From a checkpoint of a small transformer trained on Wikipedia: 12 heads of 64, vocabulary 8192.
MLP neurons of a small language model. Each row is named by its layer, matrix (gate and up: input weights; down: output weights) and neuron, and shows model dimensions 480-735. Each number is 500 + 25 x the weight over its row's rms, rounded and kept within 0 to 999. Numbers have three digits each. A neuron's up and down rows have the sign that makes its largest values positive.
After each neuron's rows, "fires after" lists the tokens most often just before its 100 highest values on Wikipedia text that the model never trained on.

L3.gate685:479495506546464508502542523510515484479525518523473502493491508502501460479493473481510520516512499442529482527515496490520535507538446541463509491526500503512546500498514479509503458462497504514490528491497477517487531496468512483500506514565517465458473443461543514492502490456501492496519491503502539506517527534494502460526484422483514516519472476506527552491451521498509491500527448530499513468500529474513454472524441473534484483515495489485508533538520532491494483509511496523488505551495507514498520491505505489497443521470467521508503516481467518535476526490518456519509483504517470501515486534457529514495508486467513485515516487470504509506483513461517511491525491460476492457462498510531537494464484526530483502513483509491486549516524467482549525505526550
L3.up685:466537525468438508496487484496513477515530517483503477486471503503575446489500514480551475492507524453502519533518482496456510545473538541474475540474504463520515510508502476488493494485490480461495497503507473479498496516442461485522509519523489499510502500499525482504467518510484469460510493499505502494485501533528513501522537493516527503505479509493506486481509558505506490488439506499570487548502500464487527489486519487526504522513509519490510526521519495482520534514484509491516516535487500495526433530543516488515486486515522522491590463486481494447543489499503523535485463508486524449517498538495500512541487515485476497444492478538449474518540544495489508534456477466465504531498473448500490490477486511544497509510480501506432504517526457563498508507481507
L3.down685:470530525528491437511512503525527472468485499466520541522521540446506495519481469484492511517533487495484571512520472487495498530491496516532522489493501484498480501530511519475495500510486484466519543502483473492494472484507470524525474474501530528476499477482484482495509490507482527519504508475454504496497514464515550527507530553488493511458529533517487525471518494498514490542485494491506494530476508504480510463520512504538497496450499510502509485484510503478510479470477525490497536515502481488511521512455480480485472495507486477468491503479477476533518504489475527468466474521493464501496490473505469482474501487520488505561529488498528512460518532495481456491433530507478484540464532531515488482478493474498509501519492462531491477549483514503546492504539495
fires after: "\n"

L3.gate546:490535539565502488523509502483527515507435485528503498507499478496508490542551477484510503527517556497510492513505507490505493494512513505508520517587484527485502502528471467508457501474509508453477479481531462501500474524496472500503513497489489523478477480459514513509474508486496491478510466533462518505475496478500488522550547477476487508511481508482469466487499479480474517506500528503529555501480510485479472529516495499510510485461494490501505483503497540456492532511453468493502512521502454486474517484521472495515523500478447456488458521529499464457522453515525513556470471473477491511501468513501480472559485518510496505508540464504482474485488520517505467498485462493521520550489501505468470493492486533479450469507511503495541458499490472536520512471464536
L3.up546:507517467442549497543483482492533504482498549507497491482485494505512524531533494482538531496532450515484505523502490489494496521527471480483505515583535492506511509518478485453470503501510491481483479499513474491461504510529474514502497535503433485509548494489505463536519466484477508483480446499484496512510478516528459456551480468496482523545501500508520491511502500565470467518525517500532471500492526501492507531476512454493497497519541520462512463489485508440466505534489549513525442514528506465502507471483500482512484501518502503431515527466486507515507546519538524491477481521487474553458566519484495468540515523522523504510477507512456495514489517491563519497489519487571495504475470497476527479487484497555531484481470511508492519416479511471454491461489503
L3.down546:521497537474497507527488468499492493486534547523559486493470501516479553508486464464498488479509474547501465489531492453460469489485495519469507467452480493515481518515506496531482553496512488484545519472499490462531493456476508470465490517452460471473492462453492481495506486500498495522509500469481495497495474480535507525498520456496454509543546515507510503465470518493501457497505487496499506495500515497499491470509494460509497453507494546504487501485509472510478479462508500528482515483487492507535478510487522496513486516553504522507508473523517494518487479483533481463513521485488466507487495545460498542495537494483491509518472503547520512502520473522558489498487469479468509526455491509491505516546495496499536441476516465514510545447486498507478501526516501
fires after: "S", "9", " S", " Po", "s", " Tre"

L3.gate995:562517523495498527489485508507485473534477507487531492516482472509435500506521477451559482464529458485510452502457504489488440553523464537498496548482493488536505500488453499527490518534505499526522504477528479481487517519501460481518477501492493547521513523498451504535502508507546486502502500469519503558512550514493512518491487517458476520498490529498522521486506495516538489509492479518499486504472466487486448548487489467521486498528492480503500531542467512510517500517492545480507486497486479477503480529486523490481478499502568493478488539482526481520477532511472488531468499477500488520501492522468484520473459510501487537513540516554508520492478457496510560507482493511445478535475505560517492510521523488515495491486503487523503466550486506522544516516521468
L3.up995:494532486485564516507496483506530508500469516504471493469501544493503487450479485461485467486486502511515534508517473506523482516513465495458470453509518497487476559532492485502476545493501483495516520471509532548481503486500517485507515469488461510494535496455486490511490481519550493524495497505509509528476488456510497465453509531553510544510519524458480464479491533477522515533488511522474534478505500542503479512500479467502523544490510497521485490480554511507516501509480526462511530500512483471479494556486517462496488475467497480518499524525485546524474460522494542522457543453531492503505491470461449531501509497476506515523480468468550468532476490522525523528484551536498533493455515447546576519455472510490509498484473501491491486492539497534552506489475522
L3.down995:530498502480498492510491526532523513466513454481551486448507541541524499505501459512487486478514503500553498547489513490538589502508478539512514511557491498535519490499473511482488497509515530479540517529532513474500522425452471507503550502524480549512472481457480516513519468509511532519496494518508484502461443454476526498519491485490494498469492474464483471477497502569539517494489514525511463529469480488473533527505528506496520540458461479483484440522464452532486468474517549493510506501518528514455522477486488497504485498450520462485514526502540497510533483573477469479482522501476532486475535480474482508550493435492503452514502479507504519500514493502498511523491477500541499537488502477500502505504480518494493529512471500486454453483506480507516535524500511
fires after: " ", "s"

L3.gate1269:470490511523473522476498457486503501539485494503511515552470528488489491499514451508515516469463461512503512495514522498549437521502499516456514480505527524482531536496459492517496540509487512485468497512477520493541485502454473513534471548540448511497471522475525482509489449451503502451433536458507505486469496505479500532479503479538491500531528503485506510528492497516525498485537498488473495477479506534501476545496488513537505523457472510519517515493519484463491491512504473506516500512461490531457509465510510518464485529515527547451494533471482488462490535482511501527553501496489514510511514523523510538455510513464512500500531511493515531483519475506539541496523505474522527472500499486503490512485490479476439505514480505501510533474495487510484492498507491
L3.up1269:482532540510502491512517483460510514506557525482492484523486481487474521507483516489480471496524507528525523498488492480528477456440523512509529479471540507474499553496491495488471549496478486458459481491515543484504494485498476518537516456527506513498476477464513470498513492480536572514504486464522529519512551504448505494467516482493489479474504516455449500456476483483494522461464522539506532506495505498516442492454489460507515496488515527501498496506495554497508535487499514525565511511504506573519538512514485525513526513491528458475466512490532510501505473493515500488527477488480500501504501528507471466517531507507509492460516461530528495507496482519517514510538486523479515488555502504517520499475515520492490488538485497473530531524484487536506488514537483
L3.down1269:524532484484507486484513468531523523485521486528489486534524509498454500486498532447445489522463502507492494518519479482483491480493512498502503515526533543509453493533518540481476476469453474503525463489538475466509543445479454500482494574483532486505478488497469515496504500467514576470500537554476509487500491508500501500475499494512509436498526477524486529495511479469465485467490450469466519514514504527485503498484463496497501504476505474507507502498484511469521502466492492477503433486471458501501490511514543508532482543516491517532518474502513445495495486468573524504475517472502484486492494495504495502552490479551495505494486541478490489519475496522484488504489538492515501507503508476560485484524556470488470512512495501477502502471506464535514498504492453
fires after: " ", " (", "1", "D", "2"

L3.gate959:498548504479488509506505537488468480480475487499471463493517464554487478462508475500490480506525487548498499563484483500503488486497481529520539482494525513474524488480447516500531508461469469477494489489452506498488475502497467524544503511462481488536574487543459487489516479483492472512501487472506468493493537424487538519479455466536498507514524458521484491518512492521481519491555487484500469454529475464475519515546503536493482484488541492518502504517503479466508486530519491487462510486510516500485484488504495509508529563507532497527509488484521563515468482497519444464523472485519519558518478474540537481473512514515495506458550499506485479480544485475536472473512497491488491505533529492527516512541509534429538483545494509452492521535483511487457532483529509
L3.up959:491508489502522531553490468493439470499507489509507499514487502456506510485495504506526488511468513487491552479501488542525508539520492504498464515476507512507508526506462502493527496487522499457510492516470507474502491504495488494500493480450498538458467491466515472485538522469569529555512520476511508483500493506471543525517514509483498507491519509496483483477475458484523514503463518499505536479495494519521457513484494515512473505532511504504469519517492478502523528503479510535538492516475436506517482481465489479477512508487496467532446489533480470465498447528530505549495458478473457520478522491474538471494458518467495511492510531419486497517500494506514501456456531523526511465494428507469459487495527521532526487517504503482467480492525464494508527485499549
L3.down959:470523478482474534528492463532513540455492501489523482489447494508459485501473505509508497508521467559476528516497486495442506535491512544465479494528479449502466428509470500515495488511477505466472461474548510478512494520460437480528506452511498534480510488533494493486496498498500506510507514532472512504501506544532528502491511491488474513515508512506499524519458497466474502504510486519521525511487513475513477437476513496565486475491509513521442512510527481483488541483452531499515504518510488472513465529536519516529479450445509540503458513511535469488510478510492486486501492466532497506479510518489493453493491476482493463507472524501543528506466467491472485508489492510480501496500507481430478450484504526527536523538464545482468516506522503510498509511492452
fires after: " G", " T", " pre", " Gu", "D"

L3.gate1174:524510491499491522485510508508513524501511502516530506519491502497503495524450471523485493509536533542488518487507462520491516460447496457495477503530498530481482513528494499519440527493504497488517494510507523507474483508484509491500479446550460473504507479522535462508515469502474511512490529516472490477493502515537537536507490512510466514494504513465530503499520489422463476516556521498520446447532468470533523470507479526489522428455503513463510517479512470507539519524468521528485478496484515519474498515478514484499506505461486517479510468521507453523471441493476492468549468477525502447497468515517506511512510513467506433511483499520475489477490513510453518529447489529507528518478470507508500526497494469495425532496492520509477550470514488496501477486500462
L3.up1174:468473502560499427489514517460508493496467504483491510499520510543495506486516455505505517544503489485508499490509501490537488505499461521471479483472499539503480487534509495507471494474470549513487486519480520488492439535519476512472532494520541537502509542493483476486514485505473521471467493515515545490495478558506547481507522484502445509484505500510475527494505490459454489533468516551502512500471537512521487525494484526495476486480510480563498490488492532522540525511531479455542537527528503521461511497503509477505505472518515513516481508517497504527531468502515451482505499523504548512492502513526505464474497510443539511488511453488524518516517516487498488474517445524451574513490500512502475511467504492526522472541493492496498488508538490497440481501557545
L3.down1174:514505514527536527521502501504502527463518536474499483528493471537517498475484542478495510557503458466507479481500509468487507503515511535475512485508471467515509480557445538535500500494429538512485479504534481510497525550490473496476500499502565488512559495518514484505452456480524517542500519497491500496519508532455538512500466530487505490467516516480511481509528499445445506502525507543495478514543501504516466521471474521472488471481479468475474506525498474515508500492515469454505476470462505498473476448483486485466464481466510525481521462524503488477506531504484501457447495477520463535472494530516570459498479531456450522522537496529455491509521475502449539494457516550507508498507541469477445530464532455511478455458512484474508546512555541498499568498521481
fires after: " D", "ch", "d", "D", "ik", "c"

L3.gate367:482507521457515513473504486474534518443500446492479496485508484516516550501513470503567544488526505495482518539452526500501510470456506502498501487511502516560510529501512500485530476467458537524450514482516473487491514496480505516488503492519481477485538513525496489541519518479463485507459518502495509522496541506464518492499494514547496499457490459469479503510482496488459505502511476492507510492499515584484466500515503488516511503483494489491509520482511512446528529497484475511503496480493499482505502498480515504469499509490509506492516476505545489534472540479519407509465510497493504498482497540466482522490487518562480517447512471500458533492503510506504484490463526558521480472523496533506496501495497549486513466506477484533559524532472504548504509507489528
L3.up367:510502493509478523479510502493475500504491538473521492501480517491496452520493452465524475485519520479485478559504445511497500482495507527502465493464473507515501509517439522495494517496508497509479547503451490491504533496489456488441472480504482529520500519525490483530528542493537453479477518471515511477496515520505505505525523556514536478488525511518490510510487507457477495486498449525477472502497476495494552529450526502509523515470561466508476485553521441496489466485477481495505511492448495531518503488517524556481520510475431528503508504468483514498463498503464502536523537532521518469525519546496511493463474497518502517546516518485500505514510516505479499491478519530514510502512500525519487478457507525494479470467469492518504480501499503506474465530536485
L3.down367:513498511471519515514538480503491512470490482494446503528493498469443468504536504524531464506488498508484483511495492481521507468492515460529482463508463490517514516483542531515481536521466461465472531521478512461516492452488513490479528536476468501467500500509487453531477490512474465476474532515530504471473486476479466504527513502496494530507525468434496528516473501422470452448477459478521507495509494475493470479492536526468531469555497512495534481453472485494496462510480508516490514495525480496490495524509533486484516497517530495508475509450495553507496488524497473550496491462509469461474533495504457485506471490475529496511536525536522506485510509535511477507512516513480453490531513533458510513499521464496586480541451477493513501489482490491473502515476466
fires after: "s", " S", " G", " C", "te", " F"

L3.gate724:492530467495472476505466496520505515469510492499516470481496477498492457500463491515515513483476477531490520532519482514517504524513502522534460512500499532504502513512526513481466514464494503494438520511494486531506500495505506516506524460505504505508474498447515471495502532434487534506461506461514511529461511495472531515500546536500560503474525461490432478510505516476509506544512534462497441455492398514486486521503545498513536524470507512438511521492519524506496512488517451515452455494468508517519496486495508446509497507486478519475527475522501532507471507523492419478466475509544449449511521513472497488478509471519494505488492505524454491469466490431475508500474538517489491477554488512488546452507484482471485509509489494501479503499486477412505507491488487
L3.up724:482577534523513473480489534563504507457501486490476480508479501507523501496493482503492461484492484521478498502519519511539528493475486529478495484528483522484482499479520552492499476471517467530535520515523508496439481480512517496539486504522493487543499528469531504511450535496526465517502494486502503523466521505463515526486570501533489487494508503513469538480535504501518480486522501494516487477497503478461465475477513448537521558508514499437447462487499554470519527436511520494549514490529483519545468470467513574476513492468506492486543497484498499539502488488515472487477483493543485498502506545469534513506548503494508448477528515447510526496488496469464508509519500533550472525498487515520515462522470544463473502497468479508499511461465506481517555481523497
L3.down724:452533487481460491502492516538477491492502525523506460489505528520503532519500473520513511449455479509476500481544510550527540495538492505498472499516504491515456500507492530476498533449491486535508481494508453493510494551526507485486493535547501453504480522482475544527536502538511507506468511500511553565476515484491513497489512503485451479451471501539496525500516488472502501464497515526521470472495484478445535532476511479544550527508531488480462538474483479538467492490482495550541488486501486523528500503479507497483499481470491503519564482497516518528524496475482529522475462482485478505485518504474515497454508488534486528471512463483481488498453460533518512436461453540479507538455495529459501491486489498495491493464492443487489499472485487454525502512537432
fires after: "\n", "1", "9", "==", "2", "–"

L3.gate1037:511476563480566524513540501474539467522524482515509520499489488470502508527517494463486511526488520526510456540509543475521482537475458504474516508496477467526514493503503531486493520499490522516491508518510476494513468475497513523544500581506494455489507455527496500490522529474505488520513526524446510491497475503507524487486536586489522511486544464503490508479504562484475511461475550509469475417485436511543485453470540498567512524512481515487489479493484504505503483500515484517518445528460542514538524523481505477510532502492490479496470509481521519489474497501471491491478518485499480514466544469519483481518475459460492476513489495485500533479479489428478542506504498470501494491521454502497511482497512526527497513494499535518493476515472527494489544533530502
L3.up1037:493538477454471510482455476482473481499493518510524458522500531526499511479495472496498517505513513498487486466488506492463501514510462480464481554524520489480465532490545490550477520494502493517507504519481515490471513533487515519534478460470521469545509515506526489500439501441516501517488485532522544510501521498507482474457540539538473527513508496552518464487479502486465505496523490448501502525482497514475469515484538491467520530491512487496491491470457537495475450515507485512509515499480509499497483493514500495469525485516504476499505514502519528494527511476481464474475484468505514507498526459474511493483523532514513550497495513521504511499484529490478476460528480497532516480530490486518478445469475516495470496479497540460528509505470511498448489489531480
L3.down1037:530503469508474507518514464500490525497487506489504537492519463442470486493549498499507545522532501477469491516526428518541516510473511493517481451528445510497529531532485464508494485498470498515511482546477482504512481506488530479494472491475527469525522495483511473500513502500508495470552450492508463526489522506517519478490473503499497503598480473539479490526512525534499451484501519483513532495474473473466522540487517509503498543487438528537439506474534538508547480510483520541505545526509514490535472513482490462550487542413542529509479457506486496514527453525517557519508461488511483532485488528505478486528462538508485530491518509498501482524544502536515488498468508474550522507530541498468504502459493533497517523514526502490495497488517493504543517513493466
fires after: "s", " Title", " was", "er", "as", "c"

L3.gate570:520440518507503492480450484500514481547508478496503512501484473501501456516466507529525444519546507560453511534512493514461535523477547560467533469504464488516514518535543514502463512491485495515517529496482471525498511465509470515469520547516501485493492553487470478465507487480478482523520544507512464525558508519505525532512504534492514558495467497523548538534501461484530537538496494498527518488483533522524464506515481532474488508490499539538472500503542502496517476536547501520479511485547507478549530521483504472501503495489492501481520513481461461467502447517471475508479517542487509505514499502490499497494479508522496454494500502461470544511458535510492514531471468505518524488470516492453515509432537490500486545491490505508502509461500521520520497524526506
L3.up570:523491556516510551447464512483492497541466501441525520472485484497549427488490453579508533501453506514506524513545513496475488543463481510505492515520506495535530495526496503487501529464530500499489463484455500477504510519507488522497476493499547490501499530557549464476519512498479551563489494534528477470529481498503498524463496528481515523511461490505534530498484475500485543497504496491496473476471461526510481479537534536502490506505471560499497471493505502464520514536489488484495514452411470489552474476521512516476470479483492506527480503513511521477496464560524524520495485550449488492516497529513471477504491523492522534483508477494497525513474507485467498491502493505521464490501515503492504501510522470517507576516499463513489493513483508523509517489507501
L3.down570:539506511550493512478510537464494486516535517514511511530552482487447500509480496518509504516475466495525495463474557441491504481458519516490477509522465497514483492495508504477494493490478557468531535496477479551506548496491506482514496518480554479475509459495532446531492439557534512478565481533490495520535464559506510483554462506546523517501503493479555482477546489500486493455517478505507497520514534462550477451528499512527493488491499505531509495526495495480500562497462495508532495515484460493475455504496508491487481495525483486488517494484483492490495498551484470526522552511492520479445485509474474501491520531496532469486528506511521444522522492532462507514474520521477490528520521510488481553466512478539483498490489484526460518524492505487510505491526482
fires after: "-", "–", " –", " to", " and", " Open"

L3.gate1819:465489505473469443440498481543509461492505437486508524479500477494448516471523445511504485495559511492508466498502525505496492515495490510503479461503525514498495534500464495500472483530493448494480552511472498512500490488501483514468530476514467500482519507517540495484511463492481517537519527483491521515495485527490472529541528456477488483531512468476513507495511472518506534482547432525488520513514484517523490518458504454466508449510466498508484555457493464520523477517485545475486480495515501496523504555475568448528555510533502488476498454478512501466542523466516458517530491469473524490457509517484475484561489528491502512502489474504509533521494543521535493502507519474485483480472493521473480489512484484513470505438493528487510497473504512498528515500520537
L3.up1819:479472543495481472485483501540523516501462498513504517493551529482469501520519488495455535482473533464455474520498497466526466500531514495489532480464484527493512549500509500528493467463476505479472505532482527477475447515518494470484539504506497491499531511537508500469511451507495517480515518492509489486503481492511480492522495483542490510536494530523481520441517507518496494536522501477485518502546502551523469535500501470476476464475491533498489523530498527507490484530507516488529470518513532502535539534520462490487507528516525536433503528466489540478508498490451548495478488520520499470458509490538507489479537478499533543535515515506476473557471527501507514539474496544508541490447479515505449485511485494486511456539508491456488490466499509519515510490466469
L3.down1819:508501524451500473529477485494517478527508512551522447514481499542495444523538454466480528478513527506500479498474516500521495468504480493480458516463518500445509461468516528484486503492527447523463512499537518518498506475493488494467481492474497491439504517500482481514525473471489504474522515531514500488471493410462489524479507527515490535502529519498521502479551453510461531500510462464469484517496503501490513453506508521504484501442476528487515486518490485488480492517483522515500501489484519521515515543475503470535494511472501496552533463454494530480501485478465467507539486499473512492434485486525506510474512474481526485510497509498539494482479536538496500509483499525524498511545479528490482518543492450480459511494462462537495507467488446471534529499542492
fires after: "s", " Con", " In"

L3.gate1276:482499508445538516520496499492535542495509474488493507457451457541468511498499505515508488500531496510502463496486510471484496488489532505514491507503480435533492508514484492543502478444441529513504544513524486527488529490453496473515489499511496522522475515520513527503524465480469487486504484476481500537523466517513491501508467527498503440516482532474496484517477489476465589499450488472501473492496509543541496466511515509531556537514463505478564531541488482472522512508442526478515519496435502527478516501471538487499521530517488484475536524476444540508472508502527518463497550506489489477516496515535501496478470485492485489524536505498454529483512501504512510542500453559520508487504469470478503471468533471521499486503522492477552545475529532492507479500490517
L3.up1276:469532487488478511452497500459487528468457473486459486477503499486536485519481489477450516472563495517465514497504484466530518496487479486541499525486514505521495508552457536504540461519501524431521538513466477507481478537524495485491518486503475513506524509505504528429481530511481489506509458515471493505467504474509493535514510511505493475525490473532494513501510546446495502526473499545481482479495492479487521465503498496512490506535559534538565519491478548528485485500500487517477516508495507497535514521473504532479490505512487502471465506494508490518512497533510533534479489521492513489513445497516536495489516525514502497516485455510518508463528529493488522505472512516493473486487505510515537499506456532531577494475500509503504546462507537517485485495493481
L3.down1276:525480491453527517478491512510502523496460448500479527510514491521510485511535514515449495523438536507498516504478484492465488490489479497487536507479494447503555472519518505522473514444492491511490536518509544488484499503495496519505504485480491510498533492462505537444541484493486488543539489485461543522516472501547519503492490494506512479521491514487521532499496483489463471507476500515496536467496480493460516496496535569498486497462497472521510485501527521476492516500486481513494457495470458506547538496503510499500516500484534514520499467521485482520532522547495514497495474504478512514527497503522543505528431495482517474479470508514512514466473478509510529502464466534498508495485499520509502470478456479515468500510482520516500524484552448490468476454517495
fires after: "s", " S"

L3.gate1857:530456507514493490426518503491517455508509490470482509479471506444501483462494492491509497467519471471518503476471554474502470508479476465522486501524542474479511528488552504529498529493439499514446497495494494473503469511530461493499510490515451524496521516514507515520494527516495473471533547540487490520490490516534541509524487498495536489489472422526508484495517495510486516489537519517525525494502484513485511498505510523475514505512524477494519500525497478486513472476458529479469471521519517476504508489516554506498517514499513490471514486533504519502516535556522501487492523509530493476516515470505486459536470521470490473454499551539522475534466493472503504526548467510522457509516460469514516479489533508493492492524506518482530492529476472529484534492509490
L3.up1857:483503527503492479507516503492509512468505467487490483453514523505523511527408502472513486490529518454519507502535504526479492495483501464466514524528472486512479520545495485454467436483480532547522497493490494503452509495465506525455506470483505522533475471534534524458504454482458500541489498507509479554498475462557522490491474511519540497482479481475527528503457498523477476505492481513507501457498492465541521510536507486440534542488490484477471527508511511519498503484521523507525443499492539481439514477503493506506496475482494488494514557519523480491474471514507516542512493511512480514469471486530510514475503508463515472505469492531499505511478463532526526497499500545469512501512503496480508468464502480525500528505541477527506507514517480473534512514492474
L3.down1857:484547478515481512474492493511531515516478471514505552436501476509469534473494502509455508538536509501478527517507494493520514467485477509475528500484492513522422522537476491482512503483486500428484527478497495503474483505504503454523498465538463521494499489486521538505507473508510514500506524515512527493465469471548511464520427531521519507475512499452460498534486488527455470498510518511524468510516506513462453529515461495533503505464512520496500474494518517495510495468492459493533528489550519516514517510519490509509495502500502495507480513486522489506517449503507432485494535496519549485496545511500492538473512490525490526494508492487509506518480481497476509538507515525462502470508512488512504508495471445504505503481536527481499470479481501506516472542495504
fires after: "s", " S", " Em", "as"

L3.gate944:467531519522492517487492448514531490519492497546497525448488517502455548471464474492494518526490541530539488472499472501493452500487497466527528513500480503535539507524508517524486517538522481488481486534523507498527490517491511507505475498506482495512518501476497504532500475494502521514516525592496475517488475489514518489502495516491531494508516516496518488484524520519525457494526467503476414476487513511508513527505478457500514510495501504513510503522542455499469530510506523474524493502476510506490548502528501520524562475498517540471525526470516500517482514515500544510525507482494458467519449496519463515524511548498497479526483494519512477510480472521468516452516513530484523533461492478492529499491513489523474498456461469487487522503464549491483533522501509
L3.up944:508450493512516471494478494518493459519516513516498501471498486528488551485486449526506461505523482477528505482488505539515496520528510508499506527499476548523511497524498510515559484486549466498560507481522472512475504516510504533485434478509501501538513527492483476545525501480557465518489520461469492523519483501463483524465526533469492487499507466464493496513477505486489523506509435527475504500490485501528501489480468477471500506485470472511494519560508476492480522546490514534499515533499548496548464547478495518496521521457482503464493515540485528516500542517515506547499504536454466516530459438518496491522533478523513521485514534502487502551514520516492517456533515552509549520480503506520507510467524516535522566463493508513495470469495502509495461511527492
L3.down944:535504527495507411530482483467535493512473490550502489477539477545532486520491469521498494510549533491497482511486485478549480491467501546450498540473527533515515500510505466521499512495490516490504461492501481509439481514471448521481464464534525529521520503519515496521485519469544517471500454505466504493484498472500477381456497497483531484485483471483503488503458493524515487515534483518495501510467510462475496497495504428534505481550512519497507462485511504496514501522509519471534518522505497493487566512495486505494506506484501508504487500457489482510527550479496509490499515486466535498555464455495507498477508517518497506486524530510512492497514535485516467524474545489510503508525471512497498462541461538503531521509494545502465493492463500507509492479445491
fires after: "s", " S", "S", " All"

L3.gate1742:484507534565503498496487482507505570502520509505508534488520514481445512519513553556490505445480505453549527526477508501490498472479546503498468479519471474515503544512548497524484496496496488474483455529530502518435509541502473447485514495511501546454526504513497547495511542533493499517504548502483540514453507473499484525461569513468540507479488536475516505479485488513490469493471491530481519473515520480497462527535517513529470514508466545482502547490501509458465487503468521436524521519464518499525533512478562515513485515438479501512477502477495473483486476540463499496524518513495494469480508498481473534550500520516491543440469522500480503511505489502505482505481513568499501508496497446470496513525509514473523505468512513540496461502487446553486508528489486
L3.up1742:481486476502480494475531511514523500506500502513508495499547471510525521411509479477499513467536499544499504520448489534539478521535523496471513472465479481500502551506519503512463534556538476482499521511479492539457494497514471505504507476472476480493562522521496485513546458476520506540474484519500502462504533478532506507552491523535522506497525488480456541548515474522504498514452543461536494483508501532446517481479480512558487510496495528525550525513490490475537488526512519469495487508532515551534499465499508508488521509495499489469480502524467477525435528439490450508530522467516478508486492489466479497423506485498478498512514511481459470506507533484473550489536494473497496498504488510495478489517475479525543473502496462463480505513496493462476497445486490
L3.down1742:529490524531488517494514468498524493480493501483496507498536453504482490450530495533492501519505524513522474470483529472466476481497426538464532513514541484506462482457523514521534518514522541505517468494485503501453500497544473463502475505502528507535542513494525533533512482495516515486487476528530518532477490516487546499484508506525479491463507543531511543494500521486511515496508478508524499489515498512515493471485512459487506485484500494516548473481482491513502465519522486481542467514561461507536500464493479476495491481494534517499507504486523528486433464505506514503507534479491505519549472507513492498490489556491501478516489528475472427508489492494495505547519460500537530489514516539499476458520526476478493475495497462506509511526528475506521524495478572
fires after: " ", " in", " the", " In", " He", "ten"

L3.gate191:501471509499511470526465486518490500487471473452479493518531509477482428523481527457468524495485503522468513528528499493517504466463477487493500506477509509519525493566483496506542509471502476541483504508521497492533530530484510513542561469517509464544545481499460480528499442497484527505499503528486493494516474467513525533539441510521522568492486468493508492461504524510519517512476529477519487486478467491493460477456519487498454515528487488493498533479498514509502495520487500510509531514510470538472547516491490485486543432533509462498535470533476478449433515499535509505468535469530513478505489495480480494474470512483516484493512489575473484469532517499493484509541474525524483491484477488488457492522465492505527513513557536497516477526509492488508459475500519
L3.up191:497505512512471461528518540469502536501521523548473534486459458468489492495516505436541508572532485492483497488509486486506474469474482547480507490495458516514486507517530469480530495471503475515465492504562562460491516493469456475556479481474495507490513439510496492498488551519476513510502519510488485449510522476526485537493497464465513500510479524455530504501526511501488468477525493542513501485468502504551488540520467499490472542473482509476466493471508490487482497489488500504479500497496505501488534515492490511478520475525474484537488500464506527503488489494514496481507464492507477495556502529455494503472492526546503484455454516471487505512543503548518490501492504512479515509524508496485507546530512517469508521514550500487507464511545510519446510525500499
L3.down191:492490497458522483518480524512473525508483560501502464512515486484489485512498529498531533511500539517446504506486482490478499527511532517518471512509526560500485516551488471483515492535492514467476468489522524530488525472465491508533499502463498501464496461498475477529519515491526509499464449485488494474473523472476575488495482489504537484485478503504485508534525514504501478498485477484485473500481504483500471488513505482484467521470515445484477512519499507500476525470495539513530483519480509488435513534506537508453522508492505520434554486476479531515511504494523508506479537483523509470485484501528473472499507503520516527492519552552466528498486532511498518503524540457528598505491501519474484509515519507443469501523474521487518479504515475511510485477515499
fires after: "\n", ")", " Gold", " ", "|", "2"

L3.gate11:509523463520491509536480469499493498521497485510526491516503450485504525449506520476515497492492468486477508521536491482473537511480450512500506496493502505493492518540515540498507464528492551513461486468499460538500483499493548495490506513425490448495513483505492531495493449502517550497519534461498469505514478473492543533515491488509513530507524510576501509495556466491538505497449490475470511495487489496448524510468490494518506574558522488495495486516523500503497517511479483515468483507517508496480502539483461508509548528525478547452507480508474505479493426540547488497509538534526502500506461502501501483515519459479462519437576514513489520518499494519493479489527496520498491490513494510498493505511483481495482480468509475500499470481464526495480514511518481
L3.up11:480511524524490514514517472498511454540491479553486535528486477543511504515468525499508494474451462466513499508487537498528490523483509498491516472520509482529504479521517510517503508497515487479561504441456482476530455537502491481467478501531462473488511458500499504480480500527475488500502504512476445544541506479489506499461521505496445470525468520458552461498506481498509483540500479440529446459479507546502504542468499511530514529494505464491492510511492448487522530508485477518497486525514510515545484510493492501496500547509452514498491490535442513474536496485507447543448490483506527481517468487467528467498516486515503484492509516513460537503509530486497524507518497503525456523480487471459524526505513496522506476520511516510477509488507537523443507457530497
L3.down11:498508490491498493482552510532495528553493485492433527500524469529494480507472467525500438507470525533518517453480494520500518498515539534533522467475511491522477507485526470557564490480523498527519523518466486507533532504494487519491499510498476470458510473486503562517494486487489453528498502419480522536490487486489452495518461506500470487467462462511448508483506475558497468471501498504501513480505469456511544570477519494491548459495455499487482487503519446498542479476538524487547491490510535521525523487543505485481490488503483508483493487493513520490489511479509477521492500487487520475521483490512532451553557541504490470474509495496421501506499549444506479517531490461493479458516443479498470509519536513493518466496500503479481500530502509493504484512507498
fires after: "–", " the", "8", " ", "9", " The"